Weights of a small GPT-style language model, trained from scratch on English Wikipedia.
Training: a variant of Muon for these matrices, 760M tokens, 7942 steps.
MLP neurons of a small language model. Each row is named by its layer, matrix (up: input weights) and neuron, and shows model dimensions 80-175. Each number is 50 + 10 x the weight over its row's rms, rounded and kept within 0 to 99.
A block is one neuron, or neurons of one layer that tend to fire together. Before each block is what it responds to, as a language model described it from the Wikipedia text at the highest values.

Short adjective stems. Short adjective or adverb stems (often before a suffix like -er or -ing) such as deep, strong, hard, cool, close, thick.
L6.up357:55 52 62 53 65 59 39 66 52 71 38 54 49 57 50 45 35 45 56 43 51 49 59 46 58 51 49 36 54 52 58 32 52 55 50 69 43 63 45 49 61 60 24 73 52 42 44 59 45 50 39 55 27 46 39 45 48 36 34 58 46 60 60 64 58 53 62 57 47 54 40 33 57 48 35 55 43 51 39 61 51 46 41 48 52 49 45 41 66 38 62 32 41 52 49 54
L6.up1661:46 37 43 45 46 25 46 53 57 30 52 46 52 34 60 62 61 36 38 52 43 32 55 41 50 49 51 46 58 44 51 59 54 71 47 52 57 57 51 62 30 38 68 46 37 53 29 38 42 67 64 45 61 45 40 54 47 48 52 42 54 37 39 53 49 47 37 52 67 54 46 61 58 63 59 47 34 41 61 44 58 48 42 38 66 43 39 56 45 56 59 71 45 48 48 47
L6.up1756:67 39 47 67 44 48 41 44 48 43 42 47 40 34 47 43 32 46 46 41 30 37 50 42 40 50 42 65 58 44 57 58 50 40 38 39 46 52 59 41 48 39 35 50 41 49 32 34 57 66 64 43 38 39 48 37 35 34 51 48 50 54 46 45 62 50 54 59 63 63 40 37 75 60 49 21 30 66 67 52 39 37 52 50 50 70 50 54 46 45 52 55 42 36 48 61
L6.up2521:24 36 41 41 41 52 54 70 54 61 55 44 47 56 35 40 43 47 57 31 64 48 48 32 41 61 55 70 52 53 60 54 65 44 38 47 39 40 44 56 56 43 39 51 51 52 48 34 38 47 54 47 53 59 66 44 42 50 50 72 41 61 44 56 53 45 38 59 54 52 44 51 61 48 52 47 50 45 50 44 52 44 35 68 48 54 38 41 46 40 41 59 37 50 60 50

Military history, Slavic names. Function words and word pieces in war and military-unit narratives (as a, in, near, 9th), plus pieces inside Slavic/East European names (Oleksiy, Zakirovich, Kędzierzyn).
L6.up505:56 41 32 52 50 42 44 50 69 45 46 57 60 40 59 46 53 55 63 66 36 50 60 43 45 55 48 70 36 51 60 35 52 65 73 48 45 48 58 44 41 52 45 53 50 44 45 52 53 65 39 62 48 44 60 52 50 64 53 49 56 44 43 58 54 59 60 78 49 50 47 57 59 49 52 45 37 43 56 47 57 43 65 58 41 41 42 50 43 49 68 53 45 53 64 53
L6.up1289:59 51 48 62 44 50 53 35 55 44 51 53 57 42 69 48 62 57 69 45 45 69 27 45 39 44 55 82 43 55 54 55 59 64 67 53 54 38 28 23 28 32 61 51 36 44 50 51 50 77 46 53 35 62 66 42 58 55 47 73 34 43 63 25 46 51 45 60 43 58 56 44 36 58 51 52 43 62 38 45 62 32 47 49 55 33 63 56 53 66 65 43 57 63 43 55
L6.up3063:60 46 54 67 56 45 54 39 45 44 47 46 52 60 67 56 41 54 49 49 40 67 62 43 52 38 49 75 48 51 53 46 27 56 46 59 57 64 34 66 28 39 59 40 49 59 45 32 42 55 45 40 40 50 46 51 43 43 46 54 55 30 71 41 46 54 53 54 56 33 60 50 48 71 52 40 42 54 57 42 68 46 28 47 53 45 47 49 37 48 51 37 36 46 65 54
L6.up3326:61 68 45 59 50 59 54 66 47 47 45 50 51 45 61 57 51 35 51 29 50 51 48 55 55 54 36 39 44 43 50 52 58 58 72 60 43 47 48 53 43 48 60 43 55 46 61 59 49 60 49 52 62 49 55 45 60 48 37 33 45 48 59 39 65 53 52 49 50 43 64 56 37 56 35 24 36 50 59 48 74 48 58 29 43 65 35 39 49 34 40 56 55 55 38 63

Year-ending and decimal digits. Final digit pieces of numbers, mostly the last two digits of years in biography dates (19'52', 19'83') and decimals in tables (37.'9').
L6.up675:45 56 52 44 52 49 34 50 44 40 61 32 57 58 41 52 40 56 50 48 51 58 64 46 50 61 53 37 38 19 42 48 29 52 35 65 47 45 59 55 49 44 50 36 33 43 50 54 43 56 38 22 48 48 50 57 59 55 60 50 58 51 41 46 39 56 42 49 38 39 50 67 54 59 35 43 42 55 70 63 63 41 54 59 42 41 67 52 54 69 50 65 42 40 43 51
L6.up1815:42 38 51 54 37 52 52 27 54 41 35 46 46 37 52 65 46 42 39 46 55 55 40 57 53 42 52 57 57 63 41 41 52 61 55 33 29 46 37 45 38 75 63 53 29 48 72 54 40 43 44 22 65 57 55 53 47 52 50 38 64 42 40 66 37 48 59 38 51 59 45 55 49 68 47 58 58 48 54 53 36 59 64 45 45 50 46 48 42 52 61 84 52 58 54 49
L6.up1868:58 43 45 55 60 45 56 61 47 44 40 63 57 56 48 43 55 70 56 39 50 43 60 53 40 42 39 53 43 66 58 45 61 57 53 65 51 60 49 42 51 61 68 53 59 49 72 47 54 66 66 46 39 41 39 72 51 49 56 50 65 57 40 33 55 34 47 58 34 49 45 34 61 57 47 36 60 71 50 52 50 40 40 21 33 63 55 42 35 54 44 66 52 28 66 50
L6.up3285:45 60 68 65 61 54 45 46 37 54 41 60 47 36 64 65 51 58 42 56 27 79 42 44 54 73 52 70 53 60 52 75 57 65 62 46 66 37 55 45 42 56 34 49 38 51 57 58 37 47 56 48 41 59 70 77 60 51 44 33 62 50 40 58 65 44 47 52 38 51 53 63 51 47 60 62 29 44 18 49 54 47 52 59 49 44 50 45 66 44 42 55 78 65 77 54

Year-number onset. The space token just before a year number, after "in", "In", a month name, or a date comma, as in "in 1969" or "March 10, 1882".
L3.up268:62 57 47 61 35 46 52 46 47 51 39 57 46 42 57 64 34 81 47 44 57 50 45 46 46 46 42 49 41 42 53 47 62 59 52 63 54 54 41 39 68 45 37 46 51 61 53 42 34 34 59 53 73 60 32 48 57 38 40 56 47 37 49 68 64 50 51 45 70 59 66 41 55 76 27 61 46 41 64 48 61 36 59 53 56 57 64 47 56 75 38 41 42 39 32 39
L3.up740:50 58 58 44 54 60 43 49 60 51 68 40 45 38 53 44 54 44 32 62 48 55 50 56 46 58 57 62 45 33 28 60 49 37 54 44 53 61 53 57 43 54 44 67 28 60 50 24 21 43 51 62 59 49 44 47 40 48 50 65 58 38 48 46 45 33 37 41 67 57 37 39 46 46 59 55 53 36 47 39 49 36 59 44 52 49 65 32 65 54 47 40 46 49 42 56
L3.up2649:53 51 63 58 54 57 37 69 47 41 34 42 38 57 53 63 41 43 45 51 35 61 56 50 54 46 37 47 42 62 62 56 37 46 59 57 48 51 57 58 44 55 51 49 50 30 56 55 35 45 55 56 56 65 36 45 57 53 63 79 41 53 46 51 62 52 49 36 45 55 53 50 44 60 47 51 47 48 52 62 37 56 53 55 36 37 50 45 44 54 52 52 33 50 39 43
L3.up2788:39 41 38 45 39 47 65 60 58 70 49 46 60 42 58 58 55 40 46 45 63 44 58 29 55 58 47 47 59 51 44 45 70 35 49 55 56 49 49 52 51 39 48 37 22 54 56 36 53 55 54 50 58 39 65 60 46 48 52 63 57 36 45 51 55 47 56 42 29 50 60 44 61 58 47 49 43 51 43 47 60 44 44 33 63 49 63 46 68 57 50 28 48 54 60 43

Table cells and decimals. Tokens inside Wikipedia tables and stat lists, mostly header cells and pipes (Writer(s), Role |) and final digits of decimals or percentages (36.1, 4.1%).
L3.up346:67 50 46 66 49 27 45 53 39 49 45 42 49 51 49 61 42 43 61 47 59 45 54 50 46 58 53 54 61 60 46 37 49 52 56 61 25 44 55 35 64 55 38 70 57 69 40 53 44 52 83 35 58 57 46 50 55 61 64 58 60 55 48 39 50 53 55 53 39 47 41 54 58 46 41 56 58 61 54 43 45 46 42 63 68 47 51 53 45 51 55 59 55 30 58 53
L3.up1090:56 49 45 51 43 38 24 62 50 61 55 68 51 57 49 60 56 56 58 41 53 40 51 54 49 49 45 50 38 33 50 54 58 45 49 80 48 30 47 49 44 53 33 60 53 46 48 59 74 58 65 51 42 45 48 46 33 37 45 43 57 54 58 52 48 61 40 44 42 60 51 45 54 50 53 44 40 54 45 50 52 56 46 50 57 54 75 54 66 53 61 43 43 27 48 61
L3.up1478:49 54 38 49 41 48 49 51 62 67 66 62 54 50 59 40 39 61 48 60 59 59 56 38 53 42 70 39 38 45 31 44 49 40 45 52 46 66 39 30 62 42 62 47 47 47 46 70 61 46 33 37 29 42 45 56 43 45 46 45 60 62 65 51 52 36 52 56 39 48 49 38 52 51 29 57 45 58 67 48 51 57 36 58 61 45 63 48 46 55 48 44 44 44 63 59
L3.up1630:49 55 52 54 41 47 29 49 76 42 57 49 55 54 39 86 55 52 46 46 57 47 43 58 47 33 61 49 53 63 47 69 68 43 50 50 35 49 49 39 47 61 23 47 52 52 58 46 19 63 38 38 52 46 47 37 58 55 39 34 64 59 52 48 48 71 42 57 37 55 60 60 63 59 53 32 75 51 37 46 41 52 42 50 50 52 50 50 55 59 46 47 61 44 65 43

Infobox and table numerics. Decimal points, digits and leading list dashes in structured Wikipedia data such as climate tables, census demographics and infobox fields (58.1, 81.8%, "- Elevation"); weaker on scattered word pieces in prose.
L2.up2453:42 52 58 63 49 41 44 42 44 46 55 45 57 54 69 55 56 58 56 66 44 52 37 47 49 45 60 26 43 51 53 40 56 61 43 68 45 44 61 44 20 50 44 57 39 61 48 58 44 43 49 46 49 61 58 52 57 41 41 53 49 52 47 64 42 55 42 48 60 53 60 48 37 50 35 39 61 78 46 45 31 52 65 52 43 44 70 60 33 52 58 51 43 39 58 40

Verb stems in predicates. First piece of a main verb where the predicate begins, often a stem awaiting its ending, e.g. organ(ize), capt(uring), urg(ed), mostly after to, and, or the subject.
L6.up197:33 49 68 50 55 45 46 48 50 45 50 56 68 64 62 48 37 64 45 62 59 55 41 49 59 43 45 52 42 50 36 43 36 62 43 60 61 61 41 28 56 55 54 51 43 39 49 38 55 44 46 42 47 45 57 53 60 49 43 47 58 53 44 51 53 46 42 50 61 58 48 43 46 49 48 62 65 54 50 46 61 46 56 56 42 55 42 36 45 43 45 46 57 51 62 60
L6.up1844:42 57 45 25 30 62 51 62 56 56 51 46 47 49 74 46 55 50 27 50 49 52 56 60 56 49 37 47 40 43 49 51 74 52 47 46 80 37 28 41 49 64 26 53 40 62 44 65 46 48 48 64 47 45 52 44 52 62 57 44 37 59 31 45 31 43 32 52 57 70 45 34 53 55 46 47 53 52 38 64 70 58 54 47 38 40 63 42 38 17 35 41 55 57 60 37
L6.up2014:58 46 67 43 38 56 53 51 49 44 46 47 54 57 48 43 34 89 39 53 38 53 58 55 48 39 40 43 41 46 46 47 40 54 39 38 57 50 39 41 65 61 47 59 55 46 38 53 54 40 52 51 46 45 48 57 54 61 60 58 75 54 55 38 47 53 57 60 63 53 45 48 52 49 43 56 61 59 51 57 46 45 62 56 60 63 57 62 59 29 34 31 59 59 70 47
L6.up2511:64 74 57 47 46 53 56 58 42 52 49 31 62 57 40 44 42 90 39 49 40 64 59 53 46 53 46 64 63 30 38 36 56 57 50 54 59 67 44 35 37 30 48 55 29 54 36 40 49 48 50 55 46 49 39 49 68 55 44 58 53 62 51 47 52 51 51 45 65 49 49 52 51 59 39 68 64 50 37 41 33 55 55 39 56 62 49 39 45 44 45 21 46 54 57 32

Year-start token before dates. The space or first digits (19, 20, 18) beginning a year after in, since, until, or of, e.g. "in 1927", "Since 2003", "until 1932".
L2.up1036:48 62 48 39 46 41 59 60 61 41 38 41 59 50 45 46 56 37 55 53 52 48 51 51 33 52 57 55 57 48 48 50 35 40 54 47 51 72 50 46 61 54 43 67 54 55 42 50 45 40 37 41 51 52 55 58 62 48 48 56 65 53 63 48 64 53 44 46 42 66 46 57 32 47 53 51 53 53 35 64 44 53 39 45 43 52 47 58 46 55 51 55 29 64 49 44

Word-completing suffixes, " and". Final subword pieces that finish adjectives or participles (accur-ate, decor-ative, punch-y, adjust-able), plus " and" joining two words in a list.
L2.up814:59 55 57 46 43 52 48 44 37 54 49 47 55 32 57 38 59 48 53 39 43 37 42 49 38 41 61 63 64 49 52 60 47 36 47 47 47 50 49 60 32 51 45 63 61 51 36 45 53 41 38 64 43 43 38 43 62 61 54 51 55 37 60 41 38 44 70 53 50 38 27 50 44 54 55 36 55 44 39 55 49 57 58 46 37 55 28 56 46 65 55 36 57 46 69 42

Military and security terms. Tokens completing words about armed forces, policing and conflict, often word endings, such as uprising, Coast Guard, police, terrorist, counter-attack, forces, divisions. Weaker hits are unrelated word-final pieces like Kayak, Cheetah, catalyst.
L2.up691:41 59 47 58 49 57 61 43 38 50 61 53 61 58 29 48 57 51 46 43 44 60 61 38 37 48 50 57 46 38 50 59 49 59 54 48 43 51 56 37 34 43 59 58 23 46 55 48 47 59 60 67 49 39 67 42 43 60 51 57 44 29 53 35 52 49 53 52 44 59 62 44 59 43 45 51 47 25 25 52 58 55 52 45 61 36 69 58 67 67 47 65 53 47 54 51

Mid-word pieces, military names. Inner word-piece fragments of longer words such as ster-e-oelectronic, hy-gi-ene and therap-e-utic, plus the second word of military names like Air Army, World War, Central Military.
L3.up807:40 70 59 53 52 40 51 44 53 59 48 42 42 66 67 65 63 46 54 54 44 62 41 50 52 42 38 56 50 49 49 54 48 36 51 43 35 50 48 38 46 58 54 54 39 55 40 48 61 39 54 48 47 41 32 62 41 47 47 48 45 41 37 48 61 52 52 58 57 61 42 58 44 59 48 49 51 38 47 56 64 48 56 67 58 79 45 69 50 48 58 57 37 63 52 44
L3.up2347:48 51 35 67 62 57 65 60 48 55 64 67 22 56 52 59 51 40 54 25 49 65 62 33 49 55 33 64 45 58 51 52 49 39 46 47 49 26 51 47 56 43 62 28 14 52 51 63 68 64 65 44 50 55 37 35 61 43 30 33 43 55 50 55 37 57 41 59 55 71 53 58 55 49 46 44 38 46 55 49 40 54 48 52 41 55 64 50 49 68 54 50 55 49 66 49
L3.up2542:63 67 59 44 69 48 56 67 60 32 54 59 51 37 52 45 42 46 57 37 37 51 57 49 43 46 53 48 49 48 58 52 59 41 43 45 43 51 54 36 52 54 66 71 33 30 44 52 61 48 51 49 56 39 65 48 53 50 52 37 52 43 47 47 70 35 45 41 64 47 56 27 39 54 46 56 45 29 43 64 70 44 65 72 42 50 69 47 36 42 57 54 51 64 47 57
L3.up2881:42 45 37 30 49 34 39 46 52 29 51 60 52 44 55 69 55 48 38 39 50 45 50 32 55 71 52 30 56 37 68 56 34 17 44 38 44 53 62 45 37 54 51 37 41 57 38 37 49 39 45 57 46 63 64 70 48 43 57 48 44 33 42 39 65 33 52 58 52 47 51 57 57 33 40 45 58 49 46 62 44 47 31 65 58 41 45 56 45 58 53 44 58 46 69 58

Adjective-completing suffix pieces. Final word pieces that complete a split adjective or participle, such as rugg-ed, slop-py, health-ier, flex-ible, mud-dy, scold-ed, usually followed by a preposition or comma.
L3.up224:46 57 34 56 55 47 51 60 39 53 48 40 52 41 52 61 41 52 51 31 36 34 34 52 54 37 47 60 50 37 51 48 69 49 52 61 34 63 48 60 55 45 47 62 52 48 55 35 48 40 62 62 71 43 54 33 55 43 39 51 31 59 56 60 59 53 46 35 72 56 46 43 58 62 57 67 59 42 54 65 55 50 62 30 59 58 53 43 56 60 41 63 53 43 47 54
L3.up1079:42 54 45 66 50 51 42 41 45 66 28 31 44 50 43 51 44 69 54 49 33 49 56 57 50 45 47 30 53 58 50 50 51 47 58 46 46 71 54 61 35 51 35 46 57 39 50 48 32 55 65 54 68 42 45 49 42 50 59 52 49 47 44 55 54 49 47 52 51 43 40 52 52 33 45 42 38 56 65 53 51 56 45 48 63 57 58 42 41 37 33 43 76 63 53 50
L3.up1252:38 50 62 47 57 46 57 49 44 45 35 38 40 48 44 43 53 49 37 55 34 43 50 62 57 42 49 56 55 55 36 48 65 52 49 45 54 57 53 53 49 41 45 50 42 54 46 58 45 45 46 54 49 35 59 63 52 42 52 65 68 39 53 46 49 46 60 63 61 38 39 44 48 52 64 60 70 55 42 52 51 66 60 68 52 64 48 55 33 53 58 36 56 69 40 62
L3.up3134:43 60 48 52 57 57 49 34 42 32 59 46 41 57 39 55 61 59 51 42 67 43 70 47 37 52 50 45 40 35 52 53 49 67 54 43 38 54 62 29 52 42 54 71 39 50 45 50 34 44 46 67 30 57 51 50 67 45 46 45 50 37 62 39 70 57 37 52 64 45 39 61 40 40 45 52 43 38 55 44 62 63 57 44 58 36 52 54 49 43 39 43 52 62 45 45

Mid-word subword fragments. Middle fragments inside long, rare words split into several pieces, mostly scientific or technical terms, such as thrombocy-t-osis, metab-ol-ism, cyl-ind-rical.
L2.up1581:44 35 71 55 55 51 56 52 58 41 41 49 54 50 47 51 56 46 54 49 50 67 50 45 37 67 61 52 34 57 68 46 30 53 56 57 58 64 61 60 42 44 46 56 59 47 17 49 63 32 45 50 40 41 36 53 37 52 32 48 46 50 47 35 69 44 59 64 48 50 56 44 61 64 57 51 38 56 44 44 53 60 48 45 42 53 64 56 45 41 50 53 45 51 56 44

Military and war context. Tokens of all kinds inside texts on military history, warfare and weapons, such as unit, battle and artillery accounts: counter-att(ack), 19(43), its regiments.
L6.up1683:53 46 48 63 66 49 53 38 43 46 59 39 57 52 69 57 48 62 66 61 34 45 62 40 66 45 34 43 53 45 49 24 47 49 48 61 49 43 43 54 47 41 73 38 61 50 35 57 39 56 57 45 45 55 52 40 58 60 52 61 60 45 38 63 61 55 52 60 46 47 34 36 47 46 42 22 53 48 50 36 42 35 58 59 51 42 68 53 43 53 52 26 44 49 36 55
L6.up2606:36 47 42 57 55 37 59 48 56 51 62 50 40 73 46 57 32 40 50 60 32 42 65 50 57 39 44 40 59 48 49 46 51 45 46 44 50 61 30 51 49 40 37 58 42 45 50 57 57 58 41 59 42 52 51 50 58 63 48 49 34 69 48 38 47 65 75 54 53 51 45 56 47 42 38 67 48 80 73 37 56 49 33 53 53 48 43 56 44 57 64 25 65 64 42 42
L6.up2792:54 53 62 48 81 41 52 50 47 55 34 52 55 51 65 53 49 63 42 44 37 58 52 63 63 44 70 38 32 51 62 40 48 45 41 60 53 49 54 65 19 59 51 56 63 37 67 51 40 40 68 50 49 55 51 41 50 69 55 49 49 40 70 52 61 43 64 53 58 55 60 45 39 59 35 42 41 53 49 44 54 52 55 36 56 45 54 60 47 42 51 52 33 38 59 38
L6.up3455:49 67 42 48 54 62 59 37 46 53 44 46 50 59 40 57 56 53 54 34 54 45 50 49 44 48 51 56 57 59 56 55 41 44 63 35 37 41 58 49 69 68 53 52 43 58 42 70 29 46 76 60 55 57 68 42 61 45 58 44 40 47 40 58 57 46 40 49 58 39 55 56 51 46 56 34 54 52 54 49 46 37 43 55 62 53 41 79 42 69 58 46 66 61 43 46

Year century prefix. Century digits opening a written year, such as 19 or 20 in 1980, 2010 and 1900s, in dates and filmographies; occasionally Film in table rows.
L3.up1249:25 40 50 48 65 59 55 38 55 47 36 46 49 36 58 34 49 69 36 61 55 38 35 46 64 38 44 55 64 47 57 44 36 53 51 41 62 41 53 40 52 50 64 59 41 59 59 44 41 55 63 51 57 48 43 74 55 52 51 34 51 35 67 38 44 28 56 70 41 39 53 41 51 62 59 40 38 41 27 51 45 53 44 57 50 43 50 44 50 56 55 53 58 42 50 56
L3.up2331:45 63 42 44 40 66 42 34 56 32 52 46 48 48 58 60 66 58 64 66 50 50 46 45 62 60 48 30 31 57 48 54 65 33 50 52 62 56 54 43 41 37 50 49 49 40 56 50 45 48 52 47 53 37 53 40 43 67 44 68 44 54 40 51 65 44 56 70 50 49 53 41 64 64 42 52 50 51 12 49 69 52 32 42 45 43 53 52 52 63 36 46 38 48 40 63
L3.up2910:50 54 49 38 60 48 55 42 44 31 61 66 56 56 54 47 47 49 42 36 58 52 47 49 42 51 49 40 63 42 44 61 58 65 54 47 46 73 48 48 51 71 45 56 48 56 44 62 39 58 51 67 52 43 47 73 47 35 48 61 37 59 48 35 54 50 56 63 47 58 48 55 38 28 41 52 42 81 55 46 40 50 57 53 46 59 52 30 58 59 46 62 42 57 52 44
L3.up3049:62 50 37 51 48 48 52 58 60 48 48 47 62 40 34 65 53 61 47 60 56 47 58 35 33 51 43 57 60 26 44 63 44 50 58 56 51 55 49 46 48 45 57 33 46 40 72 42 39 56 53 45 61 55 43 53 48 59 66 45 50 53 40 47 49 60 66 44 37 53 59 41 41 65 64 33 37 25 40 37 65 51 63 47 52 46 47 39 45 54 50 54 61 42 56 50

Year century prefix. First two-digit piece of a four-digit year (19, 20, 18, 17), in dates, "In 1939", and table rows of biographies and histories.
L2.up1011:52 37 50 68 72 65 58 62 59 43 77 38 46 50 44 61 68 58 38 58 50 49 67 48 62 49 48 41 57 54 48 63 35 52 58 54 56 48 59 52 55 64 50 57 49 49 59 63 40 63 34 46 52 40 22 64 49 45 54 61 44 50 50 58 49 69 49 84 35 53 73 43 56 61 57 52 48 52 42 54 47 48 44 54 27 48 38 41 73 47 48 49 35 60 53 56

Space before year. The space or opening parenthesis just before a four-digit year, after months, "in", commas, "to", or table pipes, e.g. "May 1, 1989", "| 2008".
L6.up645:52 34 40 56 54 61 48 69 44 39 58 54 61 58 44 56 58 63 55 46 54 53 45 48 56 70 44 37 36 45 29 59 50 50 24 59 44 60 67 59 65 63 54 60 53 54 56 50 47 50 49 61 54 35 59 48 39 57 32 29 53 43 49 61 54 40 37 34 39 51 59 52 41 41 42 34 34 61 38 38 53 51 44 50 59 42 66 55 59 54 57 59 46 49 48 45
L6.up650:47 43 49 59 59 45 41 40 56 60 44 45 53 46 47 52 71 44 64 52 40 55 37 59 39 71 34 33 56 58 43 52 59 50 61 53 42 69 51 44 64 59 35 53 47 24 55 62 36 46 43 36 76 47 56 55 44 45 49 63 61 49 44 60 53 57 62 46 48 36 50 48 52 47 59 42 39 54 52 46 52 55 63 65 47 57 56 32 43 58 73 66 52 54 54 44
L6.up2165:58 43 42 48 72 57 47 52 58 63 61 41 57 47 50 59 67 70 60 57 46 49 62 42 58 64 36 45 39 11 14 51 53 25 39 47 50 50 63 45 39 54 47 67 56 45 53 59 50 54 43 51 49 41 57 52 43 56 53 59 45 40 47 58 58 70 67 52 42 45 68 43 50 39 41 37 29 45 41 26 58 54 41 54 59 41 54 51 38 55 59 48 51 50 74 59
L6.up2638:59 44 29 49 54 64 46 49 54 52 49 40 48 58 50 55 54 50 57 62 43 62 35 39 54 57 42 60 39 34 24 52 51 34 53 34 50 47 48 57 56 69 67 67 41 55 53 50 52 50 43 55 39 48 52 43 56 45 57 53 49 44 39 50 49 56 48 38 39 50 60 53 38 39 43 60 43 76 39 31 51 52 39 42 49 36 42 43 26 56 52 53 40 42 58 49

Year prefix "20". The token "20" opening a 2000s/2020s year, split off before the final digits, in dates, tables, citations and prose, e.g. 2004, 2011, 2022.
L6.up1104:49 40 57 41 58 46 44 31 68 57 36 63 55 50 51 47 47 58 55 62 38 59 49 53 67 39 63 67 47 51 50 24 58 53 60 37 52 39 59 58 60 61 50 63 61 48 63 26 53 56 47 46 48 43 62 69 62 61 51 45 59 51 58 55 50 38 48 36 35 49 37 26 43 57 67 48 55 61 41 51 50 47 45 50 60 48 45 46 64 53 57 42 39 48 33 61
L6.up2428:41 38 39 61 53 44 44 39 37 49 51 64 40 31 46 53 60 44 57 50 61 46 46 43 68 60 43 55 38 49 41 51 71 47 62 39 56 63 41 44 54 44 54 35 57 46 74 36 35 49 56 46 34 52 46 50 24 57 43 57 62 69 49 52 51 57 38 70 34 48 51 50 37 41 55 43 57 48 55 31 50 31 60 36 46 46 52 38 56 71 40 48 57 40 40 49
L6.up2580:26 46 47 58 58 63 51 40 52 43 48 73 56 49 53 35 35 42 48 55 37 37 51 45 69 48 43 47 52 47 42 66 65 26 57 45 42 76 56 46 48 58 45 49 45 47 51 44 49 45 35 48 60 32 48 55 48 62 51 49 32 47 29 47 43 42 42 56 46 32 47 65 49 63 55 43 36 50 56 24 53 50 62 47 48 42 47 54 56 45 65 43 50 49 42 41
L6.up3409:41 12 56 49 42 55 34 44 45 47 52 52 36 43 40 40 65 46 37 58 46 43 63 60 57 45 36 46 37 49 44 32 42 38 45 41 60 46 51 36 48 45 58 49 55 40 62 58 61 62 39 34 54 74 46 33 47 42 57 60 53 47 36 66 46 50 66 43 31 52 55 46 56 48 55 35 45 64 44 64 42 49 60 59 54 38 63 60 41 48 44 60 40 61 38 37

Political and military conflict terms. Nouns for political or armed groups and struggles, often the last piece of a split word: uprising, factions, rebel, revolts, occupation, forces, election.
L3.up1920:67 74 47 56 72 49 44 55 41 63 58 50 55 48 59 39 57 43 47 43 46 68 60 40 55 41 38 52 61 54 64 52 53 54 66 45 53 42 54 53 43 40 35 41 40 41 48 43 47 51 46 54 48 54 74 41 52 63 51 51 37 44 63 48 59 42 94 76 38 50 54 34 39 48 43 47 36 44 32 47 56 36 55 61 32 39 57 51 49 42 60 51 42 53 47 62
L3.up2011:59 62 53 48 43 58 46 33 68 37 33 72 56 56 44 55 52 63 57 54 17 49 36 57 50 57 56 48 56 43 57 57 77 54 39 56 61 63 49 50 57 49 47 55 31 41 61 54 37 43 62 57 42 54 42 64 53 50 39 45 44 73 44 59 44 55 52 40 55 71 47 43 39 54 55 49 59 68 56 46 54 57 32 57 34 44 56 59 68 64 49 39 34 40 59 51
L3.up2067:54 31 59 36 50 47 52 69 16 43 52 51 46 31 38 50 43 44 45 49 40 50 65 38 48 54 58 52 32 61 51 41 48 44 50 37 30 64 49 21 39 39 60 51 28 55 50 49 47 34 45 60 50 45 40 57 51 54 47 47 46 41 47 48 54 67 41 53 48 49 57 65 46 38 68 55 29 49 43 53 48 46 48 54 77 42 57 48 38 51 70 61 60 55 55 49
L3.up2915:50 29 55 47 65 52 64 50 50 55 45 49 55 54 35 50 29 43 50 51 54 48 46 59 32 64 46 46 47 61 55 64 64 42 48 37 45 44 47 53 29 53 47 61 61 49 52 59 58 42 48 53 52 48 53 48 44 48 48 62 45 42 49 39 51 61 60 48 67 61 44 62 65 59 53 46 56 54 34 62 49 42 43 58 50 42 55 60 49 51 57 56 51 61 31 59

Clause-linking verbs and relatives. Fires on the main verb or relative word that opens a new predicate after a subject or comma, such as which, led, described, compared.
L3.up415:30 53 56 67 61 27 52 39 49 60 56 46 28 39 54 37 55 57 32 64 48 40 53 44 61 55 54 43 53 50 50 54 50 32 58 53 51 53 45 49 33 60 44 38 42 40 53 60 60 59 61 58 51 58 49 56 31 61 43 56 57 33 58 45 53 47 48 43 36 45 52 67 33 75 47 48 50 66 49 68 37 68 79 38 37 64 37 59 34 54 33 63 53 32 49 65
L3.up841:43 62 47 50 33 50 53 55 63 50 41 37 61 61 44 31 47 73 46 71 50 56 59 57 46 52 42 41 48 69 40 48 44 47 52 51 52 50 43 46 48 48 45 59 47 39 44 52 57 35 49 45 45 55 63 48 51 60 60 57 65 59 41 45 40 40 50 55 60 60 49 46 53 44 69 58 54 58 46 27 49 46 44 56 53 47 55 60 56 43 44 20 44 64 65 66
L3.up2446:39 43 48 73 50 46 65 42 48 59 39 56 50 59 53 40 60 68 60 41 41 55 47 54 34 61 52 46 32 38 53 61 42 43 43 47 41 46 59 63 53 52 62 57 66 59 49 49 47 50 54 23 66 48 37 44 41 59 51 42 46 58 47 60 48 38 53 42 47 28 52 53 48 60 52 47 44 70 45 58 55 53 59 53 58 37 33 49 36 62 54 39 42 57 36 54
L3.up3464:50 50 49 63 70 59 52 47 63 47 42 59 45 51 44 57 36 99 52 49 50 55 56 49 43 53 61 48 47 60 62 60 46 64 47 46 51 56 45 48 66 52 58 57 37 38 47 30 53 71 49 33 51 55 61 49 58 48 46 46 29 61 53 34 58 56 52 64 59 36 47 45 40 50 67 53 74 58 36 59 54 52 67 38 39 64 55 64 44 48 53 61 45 52 39 51